MLP neurons of a small language model. Each row is named by its layer, matrix (up: input weights; down: output weights) and neuron, and shows model dimensions 32-159. Each number is 128 + 24 x the weight over its row's rms, rounded and kept within 0 to 255. Numbers have three digits each.
After each neuron's rows, "fires on" lists the tokens most often at its 100 highest values on Wikipedia text that the model never trained on; "fires after" lists the tokens most often just before its 100 highest values on Wikipedia text that the model never trained on.

L11.up644:127084075180125103160132137106133184122122134122147146131110140128120133093122137098075158111129128133182143153174101151117168110132124117144117123137126161143103122150146122106149095132106109116073138125128119176140161148147132131186135115131124134111118127150154116145119105157096169164165116084157127128138067111107146097133146114165117118125152110099116133078129130104138090104140
L11.down644:147164139116112151096141150107116091172163136164114111149120135124094104162150145094126160101083100087123114106123090159158117146177085140120097100094153103142090162111118117161119092117127101129134139158105105135118124114106113195113127131125124115125117121101110136151115099148123153124160064150182117129109127124147110123137165180079159150118157138116119122145118133142097163141156
fires on: "6", "5", "rew", "2", "8", "3"
fires after: "2", "1", "6", "d"

L5.up956:128156138133110123116157104134140123160141101124140110096131132114132143135154084158103139168163149136142119136129106119111118111142109124097162132167133163128121147137196118160141168135148139142136129093150131118144105120121114136102128107116134135099117110156086100142118101127126122152172168090155082151103104134096151136145107117143087119133184147115129121139139092166108107152131
L5.down956:121087151111124132170111130135139153089136074129162114135116119136098104177125123125136110096122081169113096132114150109134140112082180161132121133095135152125084080140121119152127168145099117132124130118137176154143115118137093133124134135146103100167138175149101119122093126141144108092117140156147123176137139136194183121095122128168160173106146158107105129125122132119173125149127
fires on: "1", "9", "2", "0"
fires after: " ", "1", "–", "2"

L13.up837:132097122123146176135138142130113103141102165150185113114079148130138086105094122122149106086117106132138075130158144137121119126084157133149147129131120124114154118203136119131186127093108134137139154119176105117153155125136173127118114140163142155130137111157132126125138103150130125123139158126123066172123157127139129122069131140155102093132178105125156169142095149124158114157098
L13.down837:159124105096135105147071165126151120124141109132069137136131146141107126146147121113149163141120102131112114144108139150146132125157146121141102140091138139146113164130104141121148102081137151083130089128128140147123100100116141096134124103128106139125113145095141146129163127098114146133128139093176121136094105124148118096127106142124131105133103131105164096159103101158139140128080
fires on: "\n"
fires after: ".", ").", "\"."

L11.up1437:119128088144142161119103124113149119150121153129111123158115125123132115143157120137129125108131117121202115103125134176125093097163115126128139122154157123102118136124112116118128080122192165126146113116116095110158110116111182112129080105165138135104089114126100124120195091143099140137152102126101086144101114148139131174153114136075142135091146164150138116136142105138112167159148
L11.down1437:102156160142115107121148097120121141123139117116164158118122095101116136124082158108192166121118131166154127154124118148125159138122145119129167076137121121125156162127109137144097100133137116107120133107103083137097121183123100147134153168157114125159154109118121127154150159138146122136074152099126104100130112168146102097132116179122163106138131189114130098120110093136126176124102
fires on: " ", "–", "1", "9"
fires after: " |", ",", "1", "0"

L5.up814:078109117124120123119104094121151124138120140133140104124113104117149146134112116083111158124139110138157120106139119108155126098119114149156129133103170114078129104131137107104177106135123173121079132095121120134132108152136138145128138177132115099148140204141073102146125092157135145141151138083114131152113095119139113170142157124112093138135151128109085135122105159127140142110106
L5.down814:121139161136133124140118141143131097135087177136111099141172100117162135139126141124101177145158122129083122164085122110135086091129110160136120116127158139118155090127091172151150102126138179101069120113124161135143093101149098111171120145179102141145151130145110149084134123127120137124126138115162117105111119138112118116137123131140132107112122072147092191146103123141156166074089
fires on: " ", "=", " by", "\n", "The", " a"
fires after: "\n", " is", ".", "born"

L3.up410:135148140173161131113086129130122153122179152118128105180126146072120102132095176144121139120140120095120125138132158146128063110133136133101142154127120135124140120153124122133138104127137097094121146130163102138118166139135099087126124125088142142138146107103124092104160147140095114177124158104152112109111126123126139093083132139116116108156129145137109103114183119119141142102136
L3.down410:128148104137122132130125104092141126117155094102113147128096172097072093149137133134144153139146129128078126131131127118121151139138110149125151117118138085120172130168091155154123134150157089110092137121121154132146107157097110130100093113106066119142130139128094085125159137141137128139156179161154115154151148132104177138109097157119103136112201108114139121076135134113187128115133
fires on: "0", "-", "7", "ell"
fires after: "0", ",", "8", "3"

L3.up1046:159116136138142176103125174142100122117140112128110134163068131131084136147164130105105101088136162099129127105107138112126098128132160136112146138102145097115116156123126105163177101133144111142122151110126158152114141171165136128137123159140106136125133150139108097132119150153132121112152154133137095135112186135160160144067159091115077115147102113141145158109175138109138148115147
L3.down1046:114109097065104166142144139151149127107107143094109120110135137134143154092139114136129092069120116148121138116095153103093130160143121128113077138106145109171093107165116163139125156123134152132132155094101146165091165110171121160115101139098117162150116084133144136157077120119144134138090170106111083123151145099141135146098134129131092127155147118144147122144140141120120134133168
fires on: "s", "m", "r", " ed", "l"
fires after: "-", " (", ".", " \"", "("

L3.up762:107143110087122099120123109130106121199116119133116141146111123142176134130112145124108127101116141138121083142159148104134125083137173091138111139184128130108093115148114136181152088104135091149151115096117128129163122150153111123121101096130105137147115116099099082139128132127147134122136181140145110141094130150149152154109085104117128100174121128126182114129108130154093090120105
L3.down762:123130121136150082157124137085130139148147133149109154140157131144140125118126143095118105126150096150107134119134174103133136115129138130111128087141124126143143110129137121146085154118101151170120077162155114111151107107138146154131116095093129133133128139132115135133164097096096142156123078148140122130123068144126109110167060125116093081126173124115101140134147128143103139115189
fires on: "1", "c", "\"", "tr", " first"
fires after: " (", "\n", " the", " "

L5.up259:115116108144157132073131201111137135171144112168190104107128128116143095113177154141123139119176121118154137112109101105113119131171098118104141127103108112107128151135128166136142148125170096088135129118150120141135124141123120181122146120126106112155138132127139134152101110136119134123153144110109062121126137141095144189098139174106081086141186136143144127118172114136110127121122
L5.down259:162152149093122145149141155136128181153110103072179129118155130086155092135125164123091120143179136138107127121161117135090160134103113165172157152080113121136117133159105104115159111107148131157107117072139133144136102157118168120130110114118147136067132137132106115148150149137151131154112114127109124123126103079110145173181122108115111140143119112103154105126124151099135069099131
fires on: "0", "2", " "
fires after: "0", "2", " |"

L3.up413:126155127106133138100090118133068111126139156106159140164130119116128121110133127109101118135125142140095093143109120158152105123163127108107159119134132097126065172117135095112132155119134130099147132124106151150145172175144097100127094131145139084147142131109128140125150109170102122184167146108159098123113109098140174100107119144133109112169107072146128199142122103124150097089113
L3.down413:120104110129121148087169095171167158111102172146183124171088098071115152107121179139111128154135111104128079144146128099113141160107130150134138138179054145094112107157097113077170176118124129100089134129098173142108101149083114139135157128119078158116148129119146152105101097099133127136085161128114091141162119111122139138108130169106127153120159152146126109128148130108140094149150
fires on: "3", "4", "5", "1", "0", "7"
fires after: ":", "0", ",", "2", "7", "4"

L3.up522:095117114127125065118125135093139083095169124101148148133132153138129162097192159148132125174106129087110105146124144119134115151144140125152133162159109142105126107153144114093153166112159138121130145126135126152122098105137126117172141144136101107113149122159164128116091136136140126107137149134136119094122140162150132179129119133143102132162108145164105126117164138130121146106135
L3.down522:175138118145124121141101170117115110125137112113138144108171108178109097133089155118132109144129152150125153122112081175149130116107141108136137123122119146153128120129161125160135120162111138147069114105095128101122126107128085093118144119123194130108128155133081148090149112133170147163120177087126150109136109120099164131163112143124144110123123145160135120163120098126133100140138
fires on: "s", "5", "7", "ey", "6", "4"
fires after: "'", "2", "5", "1", "3"

L13.up318:152158098124120148155164145075130108089095092125129158141139099123221136131165156159124119119141096128131140114143115122140121131150100118128127139156161162125147096144151128141138135134131106142104134127165131161146099133155137103125119154117088116162150104115112139124159124114136136160136124117123101144142123135135084152076115101103135101149111130080119113134113102122119142139138
L13.down318:148127129163161178110092114161135119100112131124102158128124090155120129137182135107165129125136120168166133163128132139119128152178137148134163131131133126148169147134120164165148119113118135096143136083129137108124195143125157145082104109089163101119122133118154143092107127105108100106098154122136136158163121118103124100113136125155129148161127151106150126132096158157153094088120
fires on: "1", "5", "8", "0"
fires after: " ", "–", " (", "9", "0", "1"

L13.up725:131128121097142111191148122136076069143139121160128102103162168111139126153113116140110129101096146152172120182166143107077136140126152144147077148150142173131133144166147123111164117109116079136134104094105099130153104139141152143133100150139108122157124161131168112126116114116111122171157116131145127119129152109093114123083146129100121122140170111148098089144117179137114127119131
L13.down725:131132087171096115103109122116140155112151130128142136123122127115117132132188139127165132144108128117128177137097113125135102111127127094111151097154114132095115109175119146123104139080139119122118149111108136170100113101134132112119137137119078146129165120116110116121149129128114106140143161118092138118129154107146117121160083117080141131114097096114119127128094075142138118151118
fires on: "\n", " ", "."
fires after: ".", ")", ").", ".\"", "\"."

L5.up1285:158123101123122139099120169090110101105130120096111097128090105131142153124143126101099116117137119130134139152130099109137122118145166140100168125157099124126134098169146098129151132100131138078094145140130107096138105169088143156158097101160121111141137125125117124099148119153140116140110146139105130119145114142133130137144106176102090134144118165126142135113185105152111095137129
L5.down1285:134139122153142101149121105138146142159112136171097151118207143152121140124140108137135130155172117114105141150119177113120123123140108092109130125106120119120137176140110090120089135134124200150123090104145128113117135115158127175115153127094132117077141152110131150135128136146160138141144085085130157109103100170117125112117134136147180120123124095092139109099090147100108127127123
fires on: "p", "st", "cc"
fires after: "1", "2", "6", "3", "5"

L5.up714:121095087090110156088128061148134120126118122139137113128125094139121125150150121097146154120108119141128102146148087159145116107160127113135108155160111104090125109134177132133181107121125132163107088145101146110141079094121099096126112111150162107130140129141143123112144124146114126150143162098137137120107140131143164120167111169091120135186150154125123114151169134126091095103140
L5.down714:146108089128154151098099134113105166139133095118131134120149103144131172118143172141123117105137096141132117182157081163155146107122120107171133165149120093094070129146145096125160119120129125107083088104143118127175094145115106137148126148132136114147165127129120119102139119122165135134112154076122076157106166155148176143087134143121116118171134135102145100120192108118119100132135
fires on: "-", "==", " (", "\n", "."
fires after: "\n", "2"

L5.up129:137131103165152148087107133118118157138119117164113137108102130120096139153122106105115110157123115156141146186151112151142142147147112181161115128112092182101144149177131120111142154137117141114124149112117089174108087126108156135141139077143125126147109157135101088167110088131099149140147118140113121132166123121118112114129156200101084125155114121093098124095156124108118117086111
L5.down129:127103117097111163152114144142125148089096123146185125169140109157121161088141136124086131103132090101111138129111146128098144113091108140158141120123117097143141155120160092111143108121150101133109123146144176134131130117152169194148127142107103135115137138130139158115158142124152111113170100115142119114109126137070125122142098094132120133137121124095168172145092119112102088146141
fires on: " ", "3", "2", " the", "a", "1"
fires after: " |", " ", "0", " against", "2"

L11.up1356:084103098127133112149134131165139131141124099137154111117105126127103141121143117171119117130180139160132126151131117115098120102145153066122087174129109141124138114110136142127161170130130087126089103104110122113169124150143134148111158158133125100144156118105141134085130120071076157136150145138096076126112096178122116151126117127084127115126156108087097087137104101150125073144154
L11.down1356:137128122112138130094102130149124141103134134153097115173150145130108095115144139121151157164129192120114165068145123121111107137095101147098089127103091146145144103167143186122106097126132104137101113170149143156118123128113107136095157128112099160124148135116173106118184108070097134124140142100132126146127125127120105154113125133128170104109108143095140101170111147141140130108136
fires on: "2", "0", "1", " Film"
fires after: " ", "2", " International"

L11.up77:160122133152124134139137125139126132100088167109122100140087190129095138138183114145134142127138129175110150087152097122112124154149138134170173104128115144110089149124144101129119134146152143094118129093119124145140089119146152114182110133143157130098139123117122094091206166151123117123132136114136136106121103111146130133134110099098081085137119121098115112131092139095150126104143
L11.down77:133144116083150111109137131130148115128152107132120133128105118149127142143122126106140124116154077124158094100127111148145120178129164164117134133137150133072085124074148138139100119143174101123143123098100124121136118091122091122109148095135110144096092147118143105099152105130136164102111159200131125170148101106136147079108117120143118070078115110162123114126109158125117152158111
fires on: " ", "0", "\n"
fires after: "2", " |", "-", "|", "N"

L5.up209:108144112137116164082138123145115078137087178161095099147113134164128103142184119120122129156131129147134143116117156144146106123151120143147134126171146149127140145120112111099141072130131147089124143089132130111123135109090114142139183109110120136091113158149136129124117134098086125145101108124138125119123113139120121095138133139099142072116130119123161120149115134128181130119101
L5.down209:175098104112124088096145165096165131128178087102137169130144156118166157139088124147168144110126130133116098164122151120149128124112155127149125117113129084170105121157141147139155170129148153118097096125112131097165137162133142103146093138137105099147137110118120144086103138110168124116131116127118117133148111116128149142095134117195123155094135157105145105123147110128109151133154
fires on: " ", ".", "yd"
fires after: " |", "0"

L5.up504:161174110105124144127147118129169149178160113136113065114138084144146152141154159186115128133140136130155136126172148110140133113147110133140081138102119149094120134132138153112139121133136110116137157128155110139143101161139117124115142107134082162145146176112107104123100116141100137135146151106129093153145080149114147175135161135137130098089142126113067091165117116116151126153113
L5.down504:134111107113140131139125165144101140113137128164145152140111130143105174101120109106133118151139135124114128122156143103102143176127173135161187123141096123185101173155073124105118144134170163138125175140113152141130109134140157150140093117092108086115115111140111146143108133107142109137114144128124124107129148117139132156149134124108088117155127079116168142138109124158131082127159
fires on: "2", " World", " |"
fires after: " ", "–", "-", "0", " |", " Championships"

L11.up1380:095100144120081145128075158137137144163117083126134145153092112176159096129142112151107127115160128121145108174092138112119146153158129123125121141111105084141128132140097124119121096104104137081072137093124107158155134154164141097116118173132103109148133115123105136140108101151153130162132146113108104114084096143097128106123159105137120131152139076091118157105159137120130134120176
L11.down1380:178101105121104107105126102136127186169151114127118152091144125125109152101142118117108154149136117136130108106114085100126152151127127129086132166125121159165138148109121124102128169089157116134131137149113117095142152139108125145109134143151098122108161138137134135103162112132116131137124125113099154146162118140140130138141116143114140086120134105110125091139149162146117127154089
fires on: "2"
fires after: " ", "–", " to"

L5.up818:133106129113125102142159114111094163142172111093134110114172129127177130142153143117126114110153118127124141173141142139122136120099166141109123130135094135120107131114188111188135095101163123138126095110100105138147110135102120099142120158161163103123141141103155081139118127112139152125174155135123048081119124160092160148109118118144108111153127154126126116157129111141136156106157
L5.down818:111153108127108120149127102153111129082154097132161141146116110128147137100165112104108088105071092095099108123113131140132139156122176146130130128123174130126144101162144126096120089093133131087169107146083113114142104145106139104176118129140148116115151105139140124109095144130138121104078128153141140126109138107091156161112097129175159151120149162173116150122108108146118126169148
fires on: "\n"
fires after: ".", ")", ").", "\"."

L11.up1502:081107104125119118102107121105144121105139136118134112156105169173127138171136113090109122113117144120144161143142115096108112141125155100114173164126125151104109138140145087134113155111107154117142124089132120128121137129129119146137088074125120120160137144114094079130150093145111131124141162154134123122094104130094094147130091100136091136134201091140152124171136138123138126095125
L11.down1502:121113139158142124160112146091128168139143146110136161124126147159119094149114130140147133114080102149101075128150139136129129133159134126167146096100168140135161142156191114106116122097145160124152108130121138126082141137120145094131175129130131137201147112141167123152095166162082104136140110083164190109085113134094135134164155115125179116099139149112114106147130145142133146137139
fires on: " ", "1", "0", "2", ",", "6"
fires after: " ", "2", "1", " January", " |", " August"

L3.up1377:093124158112174105105138108145112121125122129121141140131134073155158152108112129167107166119097097111127127090141107119173118153136142108159102149154135120127121102126134139128152123120114128117104124110097155097139067113155107151148140104101116105195170148106057131123144099118161124132135116127168110149160119138155146148096115169095105141158152119115115161125104143101132109119123
L3.down1377:115128105149134116110086119127144128129133128154057120134118157135132084149132170130134134121120139107149091110161120175139143169129147116139131165128135121118138164152113086122138121117146149112140143153116106108171095128145106104128131122074143177122134166132112183146137166110139126143148144097120089130140164126130093106129139196116090109166134129132119132158080102113120168094125
fires on: "2", "1", "c", "0"
fires after: " ", "\n", " (", "_{"

L5.up80:136160109090113106124108102126132137124161154122148089122108123146133135125123123117140133149109105128119107102181120110137106099149164166117135165156135172131124111152125112169129123125178129090123061155099122142145070100156124093153128130157123174086137114087067140135135099151115146114123131098157129131124148178154142140135063134108091150123147121117152128125143124148165153148135
L5.down80:127119158116097133176185154117125166145117117109134111107095108161122173129147134128103139127152069182115133131119154120130112111131112112111120124136131091149164146161146123120111137147153138123137140106093159128140129087117110095089122147181146138049096111103127141114158110119105130085138127106124149146178118124164154119151122098098109145200138125115138135154120147119154110160149
fires on: "born", "9", " "
fires after: " (", "1", ",", " ", ";"

L5.up88:105110140154119113144150120079127155163124115105177154124127123101096107087180115146135133142125114084091103158131175088143083145153137125111119156116101126108142108122131112120161118141161127161152093125127116160160115117116127129172122144125131111112117127090085162145111156131143139130151147097097102135085136187095093156081143125146110115116139139176132134087141098150138137099102
L5.down88:119140114161152169134152137123138145152113129114167116109086129140114119158128129135106110146100095102097139150154109140154171173124129136149184104120133137139138122094137107158112149120114084125081158120134139102135121152182137131100089129127096159166181142141113136123149116080131167143126130137132115104159116145082171143157146127135140101155153099150137110109120113152143161099167
fires on: "9", " the", "0", "'", "s"
fires after: "1", "2", "'", " the", " in", " at"

L3.up913:118116095146101135103131116128060101097114166129126109135156126210132114119100169110117118104130140093141127126125158080157119131141134135125108158145139100144149130099132124082112147114103146131090140111136139129105131153102147113142111141115100092110125164137125142096167104125124170173165182115111092104118135123103145144126109145117141110139133137128190091148136126162164125105141
L3.down913:140095125171120102130123163167149116070153134107123135135111184140138108142171109171150151108193116130085136131111108125131100131141121143127146112125137129123166145094135107125112106158143153098114088127118170148135177124109152124149136153124086116118097113134149121146136143132142130106102142131182114162111177121101137130110109141091105141160156104123116126135114126162104156159138
fires on: "1", "2", "4", "7", "ation"
fires after: "4", "6", "7", "8", "9", "2"

L5.up1398:118118119103094141096103138122108157152138110141131098084101139134144127131117145102137158093107146133107127131149092112135142108151118120159083161135092157109064177113154163137154170144150085106117091135143137141113097120135105140098161072153154128138173128117120109145135152129135132169179118079148129131139119146125156156094137164116090102118159112139125154145153072162121111140143
L5.down1398:181079095094129178087116115109108134140150085136108135130099106174100114117087135135134117136137162131138132177171102120151152105137152094131104174162110127098113116188131138123192146134138087108108095094140132133115078133114127150086119102125181148180139131097119125131123120143129149140123174065123133132110122115141175142099115157152136112149162131117149136138176094168148118131124
fires on: "0", " ", "2"
fires after: "2", ",", "-", "0", " ", " July"

L5.up179:172129135096146136118104123113122116154138143151141100129149096101131166146121135141115121115130130108097155087142149054129123109126105073137147132144171193100142145097146118101106151121156103149129126112139119127118115130121123135100142156171131117175177130139118180124135042124120108146125120084127114168110109152144129163133129127118143072116085136138121128149142077122129141122122
L5.down179:101130135090144114161087146096123120136166132142092148111134124125155151069137164131114101093064096124131140113147116117100091138100144156152157129172099132158140120162102115110152138071155175126127136143147158104112109125108100120172165096107134111124183164117139166143118147084126117142131102168077123130108151110077130094130108145116146169098120129192144126154130136149150111119166
fires on: "1", " one", "2"
fires after: " ", "-", ".", "\n", "$"

L3.up127:117137105131133191122129132066105081124122078100125130111138104078099176112109110119082145151138124170107139120136132110132122113137161122125131171137144110092105136115120144167150116072128125156090105113121107161130142121125078143111126087136108122113149125136107119083134108122141150126122105122127112119149135153120121188108134129132099091161098109125132082118105138142123112135139
L3.down127:071119091134127172083140149116125080126143109126116129130085142078133148118138083146061136117112147154122095154126130132078114162161144111140108109118140103111126139110090140106147129109087069153100090130084144143120141117128130114093154150114109146110133157108085140127144120130168138111105155125142103094144145099113183148136141103166132136119185135099144109149181103104144138100117
fires on: "st", "m", "p", "t", "ar", "ent"
fires after: "-", " \"", "Ch", " T", " (", "/"

L13.up346:141126138077142107111133128130132126179114135097137145150146153165167159127123136073167132112123156082112119122120124152120122161135156153099091171138132176135071134200108102154140156095090159125134101089133163163115114132153138125098092120140146124092098119138087147125088127113174116148149158126136112102134155109131101151083097184147102064101138149122113152114155102152118084163136
L13.down346:145075161161097150100129088102124145120121131134107148117135108171132127089126116110146156130147114144151172157144135131129094071118127113158125153112132127124118100137112149123151135133151132093156091098082171120144129184159121108099117128140108142135186120179122092114140120143123116130108119144165118147127121126148162116139130120125111135145091120103086127103095132146151165110115
fires on: "2"
fires after: " "

L3.up578:104134117114152176134106123123093095146124120094124153152129088136146157148087124097113094123165129141130165108172154120089119082128145143127125143169120110127113143069124093136126119118193080156093120118122141141139148123079138135123108140142105146123120137078091066140118103118107121122134125117137133145168108149121142149109102122091132120150149121132122117141163155130172105114126
L3.down578:088113159110119148102118178092104093156097125092118141120094139098134156123096102149120134109131103160142180086127140105152080137113137133125127148114132135100157113076116135097124110113128130131122158113115130116129158119058123123093082089101106147166145131099142089156091128123128124102120161097169178140113127066113114135146127185096101135112132136161115143133144169156139122065134
fires on: "s", "c", "t", "st", "a", " any"
fires after: " (", " \"", "-", " to"

L11.up877:126142109103108143133099081153132156149152160132116112123128133126156141169108105101131122105134107174102147122112117174133123120139108131146141147131110116086101153090150166153140131113127114123122169152117104165093119171117103123181080133140117105105138113133161169123169113110124154149147154153115118102074151132157118166128105193151163107109177130162138072110142116135100159122116
L11.down877:146137205134145095132125115108120109104123128154116157149119088125066144111161112143112130135173122094149118156133166127136075121142143105130169135139129177121122126147092138118153138084136113119120113084126162146130170119137121112130143101125156152135123144124122108157116155143137140113159110147128082138130124122150122141113115135150117105139148110068092130151069140164148129080095
fires on: " ", "1", "0", "9", "3"
fires after: "0", "|", "9", " ", "1", "–"

L3.up1348:089135118133120115060070102080124178151117115152146120103129112096114127138123164124093137123111104172100149117140156113149106134158080143116109189125115188103141129164167155127148181115103105119095103119110112126114126152139109137136138099134140130146129121094102150137107114125137114122143183108151116119117124130122119125142133182130065132140155108137138116122157145119091104110125
L3.down1348:119105117130151150127132120131095129125140144122096141142085114146131105133128145123120135138111100116086123128154106170105151110101110150184159158147179164099133164128129110107134133103108058128123117135181089132100143157066162118160129178154148145170144167099124150158128110137112169128114121099159128075080125173141145141128135127150184135157082162105158148124161078138135086125134
fires on: "-", " |", "0", " (", "|"
fires after: "\n", "0", " ", "2", "1"

L5.up1443:138158105096156115116129130145091166146161121156118098113158133161159140086113174124137109080145127121132112165183147158132133123100140110132102129128129143103142138160155147176140100108155145111127107147112103106141133163156176117121120091168112112136089127138142091081114136131129149138126116136100096120159121144121189166124104173127141116166180136102105132128157150118071134116195
L5.down1443:132157110111158099150168119113087144129128114102122100108113122150161138105096145119118110109168125142135108190143133125110149095114135138144149140115122157124151126174176125121176104101155116127136119136135124081143116148143170135119107091153120100161103137144145097096087127134083135154150104137108111112125112156122180160122071124140143106148177123134122121147134144137076138152164
fires on: "\n"
fires after: ".", ")", "\".", ".\""

L3.up618:113183122087154131128105101069117103216157089116114108120115068154128153121105165106072088106137124159126113125129147118084132106107109161156110138139133165142100147090123141147129113117116120134097083100082123109152117109141128108112070110128125124127125127121122121138125130126135136136190200131124130139113106139122140119131143148123084123132163131142163137102133135151096095090106
L3.down618:125121114153148179119143115124101142114116126148108165156120143093132098133122122138137121130103089143116116157114076163161117126116144132154170121131143109130167090115125110117150098108137155095107125159115143121144136165120151124153099141106162114124166137152192092107157192120117120138152160174155148167128104130121121159095191128178112133153165142148093093131176124138132094112104
fires on: "-", "===", "=", "==", " ="
fires after: "\n"

L3.up124:081137146116123131130101105134108092079132099110141133107131119116108095142152168114091123119121100118135125158153164127116118120081172114127125162120139108092134158105143107187149124114130110126102128114156120172133126149101118135160084117091150142116129116138089140135227120127137122147146165125151120120115135134119116094081064097122090082126134131150141156125121162164103119120194
L3.down124:152060104118102134163140138104120142094142151125109158091166131137124131088133108140153098115104161125104087099154122140095131137151089108121125089128151100141115156175116115126116100157121124156140114122131117100097123125111126146143142119166095107141112089107157124154092137118144144115139140146078092153128129116114102174104162169156132130124110139122137137183155125140097136136097
fires on: ".", "8", ",", " where", "6", "1"
fires after: "1", "9", "7", "2", " to"

L5.up169:120145095087107104116160134123133172193139114123108157154132109112174125126111151100135123105103110129144107186161119114108137149140131095120128182097119139108148103135151150153129128114162110126136082134134130137142133144155139090131145101147122072174110102119177131100114124120150109163123151119085095122123097133113126121116121224133146125121138089130113110156165108142117141097150
L5.down169:127101107137111106145186145123162121124124096142121112153136111123105135184106102124112117094114194114117112126175160119127107136168124106154111130123104109110147138110144138170163144110151140121140113165104120145092120129152137140122115113201105121125125106137135163131122119101134134113135113113106109106146098132108128180148157107163132138096149145160090135139127113122095138166156
fires on: "\n", ".\"", "."
fires after: ".", ".\"", ").", "\"."

L13.up1473:137139094137146138096122130112179105146131192097092107166132132146151120170134101166173111128134142108160119182097145136094116123126133200166153136185094160120170144116133125124108131159116167106115166112128130101109110118120141160174138120158138137121119089118099128134135153162145133120146149137125118142125089115135110127176098125096050147112142170081134125100115148097122091148095
L13.down1473:156137098092161119116187156135125108134105140124105140123123119119138136086080130143149094182093121131173143124166083130141109142100119110109122125178129138108112104141193119135143113103126073121127100163141158170124131100099127096096124152131104123156103150108110124125151092116113152070126087106110115125155142133156138111144128129145161132127088164146132110142128144120073103110136
fires on: " ", "9", "r", "udd"
fires after: "1", " |", ".", ",", "and", "ir"

L3.up1523:133112137149105101083108108113098114128189192106139125118106119098108092146121114093131132131106121088154119181126119105142086120094170086105149128161146151101080120107128119114140169129115100072132116146108116122157159134122074114145118147142140163150104125100105149139193137156114121123107148123144140100141145115145151116111117163109128096159116109141162107138119122182090124113144
L3.down1523:126122124163167124120155120187146133177124168115107154165116141080112134094120117177113120146115103124144098135123120135114123136144118153130086136137134126120139108141074116102089133114112147113113100130093108115135170135119134103071105149126124132113145115091139144076143099126125130116095145127109121135122143116137169134156124164083142095102149100112170127125144116185135126142151
fires on: "9", "7", "8", "6"
fires after: "1", "2", ".", "3", "7", "4"